Weights of a small transformer language model.
Size: 4 heads of 64 (1 for keys and values), MLP 1024 SwiGLU.
Architecture: RMSNorm before each block, rotary positions.
Training: a variant of Muon for these matrices, 273M tokens, 8338 steps.
MLP neurons of a small language model. Each row is named by its layer, matrix (gate and up: input weights) and neuron, and shows model dimensions 32-223. Each number is 500 + 40 x the weight over its row's rms, rounded and kept within 0 to 999. Numbers have three digits each. A neuron's up and down rows have the sign that makes its largest values positive.
After each neuron's rows, "fires on" lists the tokens most often at its 100 highest values on Wikipedia text that the model never trained on.

L3.gate366:540472557529508634475520520518487445535502592497471532539577463468488426523442490466528454480483463488500512476523586484437490504472562464548508548425489493504463450526433480492516596438460520487505542368474477534529511501490440492464493512494449499491523533532498497580504498462488514522497461428444506444500486526566492518486535552559545486490533541551629506552493484482533539539503537474480535509477594475543505516510491497505584539464496479547481465528520482416455437483498467482493495507487482468506495517535497483472496521476558481521478562507480443482487571509469424408
L3.up366:501486555516552505485521492546464586567520542503410520445496489499516510539454523505520475428477506482463487530520579555465506524435545429465485498491491518478470523501520467520507500518494476451528536527431477543491570545472476471455504500506469430497464437524467460490494410490510487451487454433514529510558580511463478448465472481586519465503457491517553500458453498526457531556556492542505577511463515482504461498419556475537521520518459491452555521605533447531517423551459440454482487545552523442515499489501541529504598518454494549553533516519553482517610484514519503464
fires on: "c", "n", "s", "j", "on"

L3.gate1018:452498545550481499496555550471519536533578460433479575516436489484575503521510429472519547493516488454460547471539507546486472507533495495525537525505484492560533518525472559493546548457561525492560492523570467494475464586449451478500532575555550550507487488484503496581393494508431528572549465492460484489480595518483466449541445514487461490476522594494548455496440448476485566522538474546527481432468567491476546462453523536546522493483558529534465478554495514499519480497610432439506472518533506516542502474529457516559565528473528556509481472615508485451519553514469559523
L3.up1018:492511490435511448555511475496494553487515416493484532531516527499438426500451424531498520607486453431505424447432466499557598474535463556524465554535479479491540492501496487491479557494474563534522474570474475504496615543485549449512557500494451537514475573517429543491401528493469539545530425463493557563493547542629496522483454514447490499475549502475512481495535580544505499497513466520512556460419518539457450491508412460469552517533598503528511513504587520490500562483484556445448448456449543472593497559490471504514550494426514501598496511513483469479539441493471539499
fires on: ".", "al ", "ic ", "ary ", "est", "quar"

L2.gate223:454507378526468503503567533503519498530500545427415566516509494530509543535519623444528451469463493472538492472516508484590492471507472493540517459466557492490556544535487453517499547528505521448492579425478428468537492512450457525535563407491444539431531449438480580519457497487510474520575491533432461552472421466538479534448508558494470486533495443476511531507531534578431529485548454492477531534492521525497542498493510495437570483464462528509587575464506554539544465515452492480527461470513498445481506419480471488560492518477492476470449472474460512523493474519499460487
L2.up223:512413391494533595502498539494493478518508467511448475466501548530525491501522479505480459431542506446548525526488540556554537450492557501459470416507521510510490529446533482440514543552508547405499478470577479545455474543468529566565474566517507551504514498554511543481495482530481508470516451514543484457537424483517537547460415576520503518534490530538453529504488420413508514490515428480537596526524553510430490546473551554454528511475577501527587531487482577534541518469481460509511489525523516450524499453435460593494510555479508504518499466480488502588548484477479581514
fires on: ": ", "ev", "(", "| ", "Bel"

L2.gate282:498486433521475462496486528470425497524457567494512496443529533508509467413563565520542498436522489515529459536584413439528506464519524516472449480449512402491412488514587400483605509481526496494513577462541472470452547545530536487493541462492456541518504470560478518528528548486472519421601540554485515450501467496488486518441489539503465519471531448471499527542502503482480531504459486511456533458466551532509535480541467516507510549503497527475547524460477549526494443535524546452497418580528562522542472431381509445551524500488501543476486486497536445488561456498512486514
L2.up282:501556448515508584478535513455506461475529485471528503534457555438490583435505477446526508506520532577539471462546508558422499531522505509485517454476524484441589459489477565525543410541516480475490583455506464482477484458552446509490483504510478476476566499485457466503504539534505524443551570445502534463529497512508505516470497534447430499494497547512531567540491576562436503542526489518533476433497512480567514458547542514479540524500506517540437563505475551439455470542495536478474495572493536488554523495499408511550471435562471570496545524562528517528444451503466478506
fires on: "ef", "d", "Per", "trans", "ev", "Med"

L3.gate181:504533523539468498435574597500503489495526453484449527485550502472524440503510550555458443525498441520532463554440495535522442497483568591493483499517493537538475536487442487524437524576546541485558473498513540482532545537507486397541490560504563533503522520539503469520469546475473493440488428547461516516534559545460493421471506486509540474539574464527528472533489529520493491458502453489533466432503543538528450547515510472445514561516531563527489631403564508515536517488478562473545459493509508505500505500487488524479471519494520557505562557540511560475500506501466447468
L3.up181:473464416520417533509498457392528583442536470455531556493525449524532557452481534570444521411460533547490470482427492488519485505501474509496550550563455514465533515562459499493464464495513407454470477512538463541514451477547485525490551586525468558463505513465464582509549479471558546483506428477517463544463553528575487441452514447510490506580453482465544515528515554604569446498467499479511484503434531522475461521515509544515483618529478501510467536401607445506511504437486554529512542474510494498515497421536493474519482501502453474521535485508498488491467465488539481474
fires on: "| ", "; ", "ed "

L2.gate288:481479511502497500555479508416543550677411473499487467517496540548496500511501527615506486457528493535484465546476481477460539502502480459432455528341558446441507508489548522480530519523495461546462504459452540428510489496511492515531567453471442491554458485553509522488545479517548482519456484573471460516441564452508457476537470524485485543488470413540536466575574526521502463512448453480497503523510518459500477430496535453477410539477488511496475465498550520494446445543474555541461446530483576562494531538496435511503473476491563519519484551474569516498454459574442533540
L2.up288:493438538432468516479398552434534516516473507588467469542478528557512483497478524562492556491478516540454497473493498499527483487487506525487503473529483476527573531553520462464516479519486504503435519548476478482494462479506544501515416437441502568495583564519474477500571542529451500483559438509558492467468481446508495490496556533465501500564510481484500472548541588517533452498555516504547513537477593451475520430544475510469549597552480487513466489492551505440557475506476578501526457562479495526543509535520551551569538482467574476491495519483510502542491538517496502557
fires on: "as", "ari", "or", "Per", "pl", "ev"

L3.gate619:562476472559597502530472565527455521558489500463516493487479572478527536456502549470546529441467515530563479520417496546477444500513438468540448501519526490513599524498468504543514484475494485498499407477477535469618426543617498461498566475493471519513463530513460557502498536573445539466539506443502519489536493574532557518514498476489538462455483476503520515597470498469494493498469385493555494457495485514492545502550521474516553533462580509516411554474522487468524493510503491450529493500518507514516560470494475503533548478516488468514482532505468502534523512479472499537
L3.up619:452448465516456466483471500492498544488601440476502565505521538500476539485460490479547484584556444491543411502531494472546446523496483501531493419486507501436514477529505481478473451465495541502486473453570576526478491486497571403509569465537497411644519501524465527463530482478503503526532525456510537472448535574458571526542568494547493448498535482517473515526572526506526523458545555483482575495453480435457474499436570475520509487522481483478521489503548531493572491509480465509482476584509524497452480515547587494444574546557538525564465518456430487411483498482535527522
fires on: ".", "$", "dr", "ev", "10", "0"

L2.gate991:580505510492510513487441541550496460501493472471466458490535568499543505468535465459434522424529494421502514555469475492421492454480493573577496464491499463522501516503537525546500485503485424543614452406528487481586443487571463467507441540503462530549516474551473495575528478492468522510497558438401463472550520540485539472496519410583539540470454557471451539510476456541508532485519497494514483517514495539472525529512495517540468459536456504536467509508493539551491465506503532445448513470495532473524532499438496503610525465463497455439566480531440533510530508495430535470
L2.up991:492491518487496480448411489467422482485421544571477519471542496442447479430541516493450536495462549491499513496483510560425400464532499435562502577550563572507522516551495463540514512502518483439438523549453491494470471502582507499498474496475524520486517482539490475533494541478615459529525504543520535466496580538517509468468564473447558465533466488497542576483500512491526494504515549532549597488445561557419463497495519488540444528510443477541493500596598535506491497532515526529436510530512510510489496459453511493456529535563482598518472521472495438482499514487530453438
fires on: ". ", "States ", "US ", "end ", "ai "

L2.gate651:553534440444433460483551401566512497509514463458468509500464504470444475456499511516459432494498514467547504484478475460533463425525493524527428507483521523579529571564463593460524491524547585495439469516549500519513481395439522536443491536593562488487546483491498510535613520504403476515566537465463510534519525504484538476505484448507506468453517460575484469517576507502507563543525496481413503507502504531452511466485462493505499400515463448472488514487561553481496430478474546534529526541488511461524522479495553470559485496503433453522505458519504461489532480507513459447
L2.up651:587463529501497497457492480566550521452504534411497505446459470521470491498519540546481592477492493549545516414547547551461525433540474466488422559603519519479458485539487534551509457467551474474509547632440437584484507469491515470441402478531498511488555493505470425517555489486459546550532512494513553442475466511483495514487454474459506502518472493516488443430569517539555509475474460474474522459466503503501527391504473542526572494508455450561474540510511487453517472508446509573468571524513537487582499452415503451507551480528424473549502457500464533534560562507475521429
fires on: ". ", ", ", "). "

L2.gate157:581441421527464498469607580475466491519493485501517476491482432450479548424469516509421396596518507586471560507515489503500442545463541508536479477413456598521475433519516538517557475526460507516526502476461529494538469491473497499534513526511559515475495466518459509521453473541531522523531540467538466516532453522559499514495507453482474501503537552521585574547485470498536498478480459484481499480532463447501486510448471465519561552471541493517523463542499502569487452535501510405441510580482482511539543544478531557547474547424484491507556511453518484524402539506513470468
L2.up157:483478503446482498430440527519533553516487468513594507510501464514542477511577468492513467621503522519505447466480484585465493488491534532489456512498461509486496481566501550445489550482545477470447517495504500493457503467543470506494434472519477502482460518451562536363500478521475442512560533471487480442500475510436487446538506498492547442562512498508431450585465502474509463477492512458551466500499529586558541547512486537513519528446451512522526495565483535502535440509471524432511483450472469467496508502500507506512523407591548489472477504522456628464503579517483497542
fires on: "ell", "tern", "-", "are", "er ", "emerg"

L2.gate251:525455545518533531503473569479540438484516443508559488545468508495518497471473534569470488492548528498501461524510512635495562557523480557477492460425501500508428440525515543459522508592426484580483562567509532501486416508526507528501583470487492478488478491481509466609532524485449525485445499538476543425545568430438479426492513526616463447461555494507506470501460486528489526503543448476498537482503468515554566531522471455474523513486519556515500557499483471528460511501513442574492496505424507480564502440538504445490452513437500468464498435520550548454483470506516535457
L2.up251:534529499414445511519481515495500445393526461498562481527543522490485539422494534515495511511447505331477467478472492553495567544513568534502464491562545528565534568556454501429502466492454466520533560488437534553472492473528536495528507430476457537490545496495474492503522518500465526509532538520462512449576477502519505502505529513565462456443506502520445504484495472535524495541524522540481545515532442543534472463571487504500521535472544521458504462458443570489533513487461479479532500559489510587547505451512555448553471551443501495539507394446537436512569566534476457510
fires on: "por", "sit", "construc", "struc", "direc"

L2.gate632:558447544494488479501497500532551485452488548561518467462487421482496556458532515448507463466478455498486502501509540556579484450571506522540562446435501472441459504492508478577502590539516511454531590477506568543535495556504482501510502503543531498522544501484435537520501568433484627479537474481487509488522439497461476521541480517533479550578585456510536499496495494443433531492469538478518531445519515474475551489461492436463545438435515553508475488438559552559522481475509456494502551462561546414547574499490463465520481471401487476516472533470525542514551424475539474483
L2.up632:482439535515517466557582477520512455488521466506465564518537526544528493462479481496505535506455526440439459426526543497511557548505509495555461502482465488496537562474534514604552528512540530606577522412512485495517453530448437544483498486476448536460462503504452519521505494446486498511578559584475488438503466550526510450434500543578518478424491441470509503489572483518498509501478458543503482513479535594491553551554523450463536522475520616529546526502518455469489470530501558501507491565504486531574540549489496524503457491503503499544504454535544522530444534591544610500
fires on: ": ", "'", "al", "ur", "u", "| "

L3.gate253:498547417503432548469472446495502534525513426569533488574459545586473505525494501487448544495575502497450462515475434471465500455480538528527508547539469515534557507487482457514443470549526503464524470401436444516449470503536448508585430525567493454539546515519518414506498481420455576562596410492545453489474421560451452488513562478506526405514470464499545507547554529553448513466507520582494481530548496442504486492559526437528458433490468525498479485561554464480507490548505480445537497529531501535526516505487555444544473533542490506507517505505520440487538562502465490501
L3.up253:560522496500467458526516479539483448601489476533501487444497529535544471502506482529421389480525467487505477536468476459524508561478505536566505487446411568507543589520542485487551482460450479547515441500481523537468523539517473559490543576458483497547479517444499493457403525469543484513522493543471500465456479511421499522460426495503513537416482478529448458525468529493531481467524483448530475499503465539456484417505495550510484586534504470431463501509499466505529506567490502557464537479511443545463475474536480532504511474490518515578480596526459470592469574567532492436
fires on: "/", "//", "follow", "gun"

L2.gate841:520478509525528453421543524468452476536560450548393477537517476483506469455545513387485458433518497502502489558492456478452513536530475522503499520458455514472465515477473510491448551443480462484537511528419491446510505517464466493489536587464461497553490479595550496551472551484526493464587468501523451502529485409505492468490530404550480451486492549499544537515559438518503492522512456555591465465532534593521588548544489544487527438519492553459556473438499507526471488531496491504427471589470461500516552506494504537443428515515457507458580528478518487454431506465506487494
L2.up841:521537525559520496475542530443438522542545490468402533561522475474506566492492514421487479488524487466459506624498486451480489552515405476485437504487502526544528440505483532454496494450506518436534497520450497493579495551463414489545531581492455539486519512617502473443552469515571509511510491498525480551531452486497532497521501469487457556531463469486485555435582422556472442508437405524573509485549555509559475512518494424445535526488492493483475469490522483476513571551478489508440502603483473472514560517516475537484496539460546559531523536526527529517468518501512520507
fires on: "'", "k", "w", "x ", "ice "

L3.gate785:539433481515546456495478519511449543494539463532477423484555528505449464474518469440489480482509490470482508434479486530423480517495544494512449475505521545475493518552516524459558503484545510485488486523485441543443495440475469475471515500488475569510486493515486549612552526511496532513477513478508506500464492524485477435604452423558444540503531413497507423457532447479461518466520526477486492522423465544467446447474525523510416450415435415469475526551535543459509462486486484513476505553532527515466519471541506499511561498543440423450462480503479389524525484439511536489
L3.up785:481514459506521442518492527556506462551537513485450473415551461461478527462508472408411488462537559500545550437534529557526510550511478505487453484529536496462510542492538536486505498443474463485483554519539418490469521468447489501518438457574474524464491475535503431534486474483476457501541498459464522510497559507507502384479420527580513549468495511462488521538550458484469507491518446467499504532497391526485480456485543527563469453459466539500482601475558529487485537428523514508585616517457513517470480519513487488517559506464482425518517524487421494505474508551463520481
fires on: ", ", "that ", "1 ", "7 ", "8 "

L2.gate617:462517480521515444512506515550420524422483520516458476421491439535497449472476452480483458480402468565559537410452499565552628458464473525521500527569485540616491484551517522429496442531500554526508514481457516432510473499532519495452505434559499526468475499473466531479537482408537466483563422474497504530535485448522475465463522565548533520460523523471553467529523496433556570442463500505517428481545561486537558480515438433505480543490522497472500491515477565537444523447473501509558508524477536484524529478512487522473446514493526548491533488452499603507507540459473433501
L2.up617:414493471493535473480452474512488496489505534496579443450427495524552574503513535499512484471456452517558499398502436483546587461570484495445434525574507537547474478494457486457509555480506549458455501493462432494484517442450518505418438485476572527521450424477489485494558500479542488499511484477479499523521521486484460494494472536571492530465585493483466536525499501437514521414483481525462552403440567477472538465591489477543547535502488497486588476471496519478453528487478527523490516480530470541495516421431481564470500538556490602492476489495497540534526507519472477496
fires on: "13", "| ", ". ", "he ", "at"

L3.gate629:438563469545465463467483437480509552521521499511467441431514489551459465497442502445583496506495514517499506584465466448515501469483412515507463489424535465441504535496418429542511496457554437467530509443578436464512445487501485470525483494513546434529458522484498537537494530469463518440496495522490556569457399527534490480517505522470540467486457575532596485478499534507485470533519477527512488498463503529615555494517492516488496546494539464476462430464604473560517552572516472448465488468506535483572491508528482418528495504566493535474493481524478516526565564494472482546
L3.up629:494531458532468506429471500518475537505518452507521477450476498531501459494494456523555503561510550480543540476471479517515508449533498612460466589510557488389485492551496451490529523469510519590563498507553448466481542461479487565564519483496524476488569509555491600560478519495484514493521541392511497549494443505456551541459492579480519539507518566534538577508580432484497463516514418563520510532451452474545500542526474488492459533519525475488464438479505533519502558494504427428517457583598559511506514449547565493521552494472560514548442484450543406487514599522482496499
fires on: ".", "−", "ax", "+", "$"

L3.gate350:526539532532594517451487511570518440517449483503497429488519491538496468464475557498509507498521472420492524538531497501523450505456384503508575480511525536421442518472479547518580453497470445430534487527541508535558525455537521512467465449440478504520487479477532554403459518449546407545482490466488479559506474486462492520526443519489504531483531482471467404557470497492529504477502472507508515503466511489519547538432446400497512523383561448495451586493564476508449441466504474522510569498513452484437486564491489536428529520560517534518474519501518480563537452555499508556
L3.up350:515486441554543470487632510511487529545498395493462515501555492447473472537525530488504499478512422484515510525508509445527555492500524442518489512518428503490442505537557519515562455553495411470490523468495574482530483562524484445491504486499480547444490526467519483481444539485500473472480445490386456574487535537475516493447417479519542458548465476580497537527423469518546505473532551484522540379486466427462498412538549516537561516516501436464528500494511501546525410503442510536465513451506504532471444494500551520524442510551500502552459446493470467471543458511580388492
fires on: ", ", "ap", "; ", "ip", "), ", "—"

L3.gate605:481520478450448414485426473505534482505477541471486570551503531492495531502516540479470538471458588475532520581555510560538519515538474424498545494494455457548490522514482475573502518432516491536504475547502468468512517537482501470530490491555477514505472498480483514464461520420507549509462457591508520577541536489443506532525533500466513423557475551523479560480499515558464438483476438514451487505517506471540475521425493561526446438474523541487370545544498512455564412452433512494460462527446532392559527424514544496509506477461452500497544473454498492572503509463523488486
L3.up605:544459545493523423538497480522540513532521477505472517583532513513516462436484554482492495467515521487470489489583474458540527508490505463538521511518556519449516538473483529510467613465420561477461454528523516528516495486550538458526479515568480475501512455466581562480526566493422500512600430558509439525536520513481553464498438532493563547526532477464491544588530454473516528503458461524391532545544517459544524505483471551520477492596479478514499460512536521498530494522474485513505448567554612488504516540528499536524500430469488529553490474422466445513510508522444486549
fires on: "| ", "; ", "("

L2.gate508:524502415499580523506495447510518545513569485479397460447482457468531535530509529517582469471535532445518502477505516456494516572418468467499544484506477520516453525463563457547493496467498538548482543472535436569535452439591541597522490520565489518495532481496484472449575450516512540536493506508504437522551500517493518450446509443448449393543486476452513487535512492510535448495534474499503448475548449486472455492492528520497499490497516515610520538466467464448485486498434422473465556479493542504526539508583448497482424449442502484503527560489497538450524514480471474449
L2.up508:472603575546439478541484483478500469576509497523506495509445484550470494493491519445474556506508514547559566545498492435469492480439553542612527465464446513435571515504511498548462501516518532538490510529432523532503536466500496471479533507565510568470573581494474531478521432498529515536462465445479475496552448553542529497523421556554474442488558555444490505503480534497461487547492398484521534537418508528515509519479575495517508531480488498388524485429561556485457525545473467562529538527474536472533490532525483547529460547430589551471477503471450499511485571508559538478
fires on: "er", ". ", "s"

L3.gate416:489499489505538497553541481494447481449515475451471509439488443470476517513489522533482493561523496564498564535490479527521418498503559529574506503542501493518450465493446561475471565468496491511497549517513522569536544564451539510534502532515470487535505479517495491500399492521529480413505489495537407487505506461525534505557476556486492494592513436501501489599564449496531463461502456585581495564478446558471493472602549521456537494461515542505519564428446489498512535487463493472539528505447567508498505475565510480486553494514516517539504589471409510479480516532467435413
L3.up416:492539465518498501518514480538493511513508480546460478466484466480472498522509532531418553505507480577472521431551531513534459556499566512503489481453405517523492474539485537534507469472494483507497414577518524525530542587502562496477515540463535507551496555512476470499466535530572475541451452518519539564522410520448427465402499500509508448482478403598517511495516514498582508480472470513501472491447468587516524492508463532478484594482515558425492518474473466576464505484506425434502449517507443518444436367501453473508501528505492490565544503562493497514467429458498482489
fires on: "| "

L3.gate243:430517449512409483473496494442537524454500482409504468404493449504439456527545532531454475498506532510495500520582558511541592557478476492534432542567513503521465498533466493537536493471512540491510509440520441513492418504453438518462552600475455495489473486568536517492472512548441538496493463506504473557419521506522492591478452531492426448561508481464469519425541491476476489524483451425549540519431541493534550510516500487507528531541467508530522429484453605501533493481428581499535472478434498553509552524404469498569513493479481528513538504544496471445498527435505424456
L3.up243:472580500491514453554505547469560525551498446557471503534547497471515508494509498449545508473452517492525568574498432448477478556532443494481496601529509505531479583523454504402487504485506475460466460506539455437551515534481539487434537507498460465556496506565488511556532411522544500519477526488564466569489440559499522446506473528575481504511478452538449558572452524474497501433488519519536566503443501503530448481511612520499497498527393478480491502503536510505555486461498511455504546495509513502554497481469573499561458552444502473546507509506442508547541529535503510488
fires on: "and ", "for ", "-", "on ", ", "

L2.gate353:419467490485523445555500469484542575554515527456553506420533521509492497481468476504489582550569494508487533522478526441492432411470515492466453483485479425468568510439491544475488523545536507543544537564487504501520503502542501494499500484482517528518584517500489530489515541537523508553480531465513501575522417467523491554553363541524541492546531578481514547517523546568465531437533444485628436527529490465487513518547487519517467528459517551407490483505538512468549466478505448582480616557520499539453503556476445494473472460526515514452499519474441556558513475494438496572
L2.up353:441483446563443525459541474512485517502479508518493451533592478470464549483532488453541491447532476546483516555443482467495470507514464501462631485473479405513534454447462494552483583597481509535544449522502530501562400486484444475518449485477537480449598408476467461458418536541436480481498486459534509505582473430447546470547475545544574430550502519510477525507495455466470444482547445539491495455482514507477465523450550544495466487539522534441455513489500442544530511539492473579431500499541454496528488541489501487577479490507519459476495399443530447481520448519478544535
fires on: "Sel", "high", "High", "sol", "'"

L2.gate798:575492448541489416470495494496509503481494495398552511442524495524548500515473460494459532542466511485577472470533531495415495454511513524426514490548470440550490541477484528568411539469439477511456543541588403514510445442488510484533536525527449559522591520555450538535592549501445503528495515448538489481547541441568501490571419461549477543497597475482507515485545500540478461494487463500538514476506422522478440476535550574493560533516422529545459514482550509524511460510448421466496569468512529538574510508474454537536500560534498547478446505589483470510525506493517529481
L2.up798:518548464537490487531513446514475522523481515431493468574475490528496564503467596465497520511499506477524429499538509471495454540496476517483474457534410503593482516477525464483485496441438477463502441433475524502464561512479524570416540470511452514527515501580468481590601457508496530517536490537513545507433506476580547453507536520508557468493544469491482535493533432493490498528446526383521504483545441512388518497520516582542555474521428464522534474536521523491512448504415508439468492513482546421428458568548492484531416534456429537477515526545425463479536481496504422488
fires on: ", ", "where ", "ve ", "ing ", "on "

L3.gate1009:503473579507446488558439492511595569522512478489459486484433484495551528506427512528550549444508455502488514446491390543542452455527466480492557507535469504523458546482511506476495488439571460497503439536519439478492524431508521531448548481518565459497555453531467497563533446468481558450486479520489484489581560495486532543456511529555521449591532478546563537484599438472511491519530509562504482562431571553490537530478489550487513503524489496453488504463549531460456406535526510504525460537457482481558571521553518496480506537460516549521554489443526533510503432527455450492
L3.up1009:515480480520524468520487515540550506513464462429487504474499426556543470478494453551549532529578465547510464441445497536448506512455585490494510574499513556464637507448552433487437489501568505517512547417455531574402480594503520487461501552530540476518496540541527521505625420511523455513535470426520522558554480476490432526527494486537457450437566554559504604580487469510495455497470554491527507487453496497470557521457504433493558565522471496483555463516451491495505451561517498543528511532556474479446553538456462545483508530474458528476476477501483445441461503501452506526
fires on: ".", ". "

L2.gate734:408528410521506455480493501536451446478505463478507574503509481518530474434508458528450537455546542489402444403577467500584449467610465505553514504484520442479506472568505517480493511457553463506538508543441484549502463411531463504533505488498530537487526493493496489488468486485549512426557479498517531542507516480531524506527495443522499529549461489508514450558430538498509442505425455496511530526438483578525493528495392553462490486470463452576488511487497498466503524547517437511506525468524500449511519523509500569478455477451554478518501529528515440498468508481507462445
L2.up734:546479500460462508557511475542558470549486561474571488529468534595494493468482483490549392509538450495442476496466537517507465545612432533419535451504485517498519496537543496525486520493535508497472567472427567516474518493492509436549475519432488469468479550481497448441539534555467477497521551555485548521451440512436461417499462513411489494487489440519488417543529525443547506497469435514460504460453485499428518521540464439440500552498540516520495495548503455490499479522468367513537522451539461513482573491543467506444485568526517438487471444553487537470498542565442543501
fires on: "of ", "age ", "a", "e", "al"

L2.gate188:502470545562481536492456474449533503481504492443564528590400495550401501535528530448474513525537424434440522452486462459524541505460433499514444561528477491510451520548468462533566509564556480535509537545446517493459496469514545540492432484479513496491499549501456444498544505448537496432503451458472508448564541570491453450589480505556496549477485562536532532551496486558542456516534500572517548425507505511449491542496569521482498522502433505537465462512465434565484508465518454548561542516512503497479481501529489476466511504517562523519505445476495489470500479546460533443
L2.up188:541549479453512580496490484485473512508519473501511545543488508497444498484496495508588463541368451417487472475531485501580520479456533494530499448507485513497528563489531520447481503453563469513551573476474500552495494431531504435488529421518463454471407561502402471500550495497510533482472523433492496428447481488482455521487617515506557487475518504536566510449486489483466553502558539528432485511547541520519479485494430496472537530495448527655450508560461510546528508491518521571543528561497524591485524498507425487525456486527553541527520483552478427495548521475511458505
fires on: "of ", "hom", "v", "Ber", "é"

L3.gate950:446440461489473435507557544473549545546548516519580512431521460456469521508454511537505513509522491553554464498449521568537507575492491477496470482451574425458514563497508530486536437545554447558500445481564530446519517516483601483536551487458523526495446505455456488480518476448473569467510475448485509511485550498491463474557464398486450517496495499571488457504445477456437554508544580551540508469513537500475470526454540509535511508446557529556480543530529503551467538465541523504546523459512552559612565435516416530537531471524493495542486572492488478539544494493473499456
L3.up950:471543470515587486473507569499533485554532540549536506394545491489530491471440577548539515469442482479510556485504549544542532494483495524452459492459542445439507485524462486486498484521479523471512435591508461499505533457532476455490572496481462482475498514499492493479532522466545509494491521470535501495449551484502493437490519502456493500453528466555543537522557563469480542509511505517549526504517534507477467502496509413501446525513549563491465506517493528469508535406513411590482555466523584495460487569442595467499536519495441466463535481493483435543472376507469485497
fires on: "ian ", "ic ", "al ", "ist ", "ial ", "an "

L3.gate507:566514593527526582493566461436461478570472500478533538483474547493497545529504484510445483506521429457464449461516483538493435518443462533493514522353539476467476479527473543560461488478592526489434494482479488515510571511463469501518470506538537469535509517541473463519462483545491504504538498476464554533509537544484494438540454451516552521493483570503483515513458559467548555544454520522519480531529552481525586491550550437580542442497567535495446494472568516462516480517535497518494472493502541460467469474433469506509404534574496542486502585408383440505518427448467472566
L3.up507:500519629452495508463481482504572475471492488470493587517456501521533468519474508490574553513456480447502528529510473549479433517494509537502532432433506541525461513506580572454473489475496445527552485516490510496485529477455476487449446525554520463414523575501584519577538498514540546487515529545483514399526517555478505531501501430521503585479546460523519549539410579485520440532536449511545502496536463461612608538505515473528604492497462470527465463542447491535506454532508440505519575506508463539504487414462492518576543486505466465525465485488540517488546496550474478468
fires on: "/", "lock ", "have ", "j", "s", "x"

L3.gate566:489510531471493464508542492487510483431470512467453564491449497505508419488499456591464472462446537533556475478491530487481552544534506549564583524485437535562544491574482460464531537522496450469568454500540523552527528444510509487503547462470528453488482488536452498510492537471554562537416532502475511475467505508452472482560556511479476436501514454522508568440505426443486512507477468431467490459456555504475572501423498497517453449580514437511469474469414418430527499498513428507481442529517596469496545497469460434498524510500487483482534450437406556469454545482420576486
L3.up566:414499492438441557474492499495425488425492434541428458536420479492513469522512448495485513516527546463503490554479474483483504476444498500512461480418538511516459441461496519501542502533484505501498528506487502440451542485448582501473446511499518447569530463487523494544519422482561438530506542432461501568461503503384412542500473509531560468488544475534496524444517528533384518440473503520504558498515492472553451583457494540462498461502473462552465469468538515513464498503520495410496574506471502462601470485561542447493506489451541552468420481464482487527532435557480490435
fires on: "it", "us", "is", "ish"

L3.gate378:456471543555495541557559479558482564521545482519499445486538512481493471500526444495449542506510469532531468489488507533452579501558479488529538546488458481446519526587528556513542459599528462486475452402449507460511526579497530500477514469480563525537528503430524457498479512489513531540494476468554455536467443489503466510568464444544555500469530527543503564492518553511475451510494487480524561520501574535449488522525445440488476500543474486527530462523558468485492587461503537471489509533511510515506480494405592580570532419521516584518556491512492449455502571544550551522
L3.up378:474466505446540485584431484522442560528538473529543456458541523554532535400456468509627401527487512471531484470447489471573575484494513509425559514524539560448529532484487475455483507538496516577473530498506499439498538459524505467504437498518459454467533529471472504487521525452470510524514497475541511512541485531541459469545510571442451495469499472493494501513423465433498438435487516499508545507504436558523523569567442503529470452480438458442564505494539452502484516498428548510501523470565505509505438553435462573438532482576481548454462528490490473452475516545597538527
fires on: "'", "W ", "L ", "/", "ir", "w"

L3.gate38:535506505450582558495540514471535488551537459452416513539489491499537464499547457511509507538542446465529529498525515517563551593458537472441458547418553486510583492476515539498516522588551540494575474478531557542524554492528483440590516467456543614575476513520469511466561504488487537475532503493476498501481496432489455547473425394491483516530408517438552506485500469446456506412472496519439468517492504537438457554502486522548509499503484442491499486497519580504568509437495479568486522492473491516526543526392537543491492513444453545478544538510510535602481514499506515509
L3.up38:522500518509590555501563465484492503523478477548445505528559480458455489454492536514416543441434512517478497465540476557553529501458452403412534496413454522527506551494530503513498430482512509509512493512492547526563544496515474401532564447455492524435433542517509497537494491448479529518451464524377468556404432440508503525486440496493438493508380542505486528453480460528521467531514530553545480476446541514471454543500471522523500479483507554432503516399507520451476496500532523564468517470537517488562522483518505415482492479485479466489547489487523508571494465484500522484
fires on: "in", "yl", "of ", "was ", "into ", "| "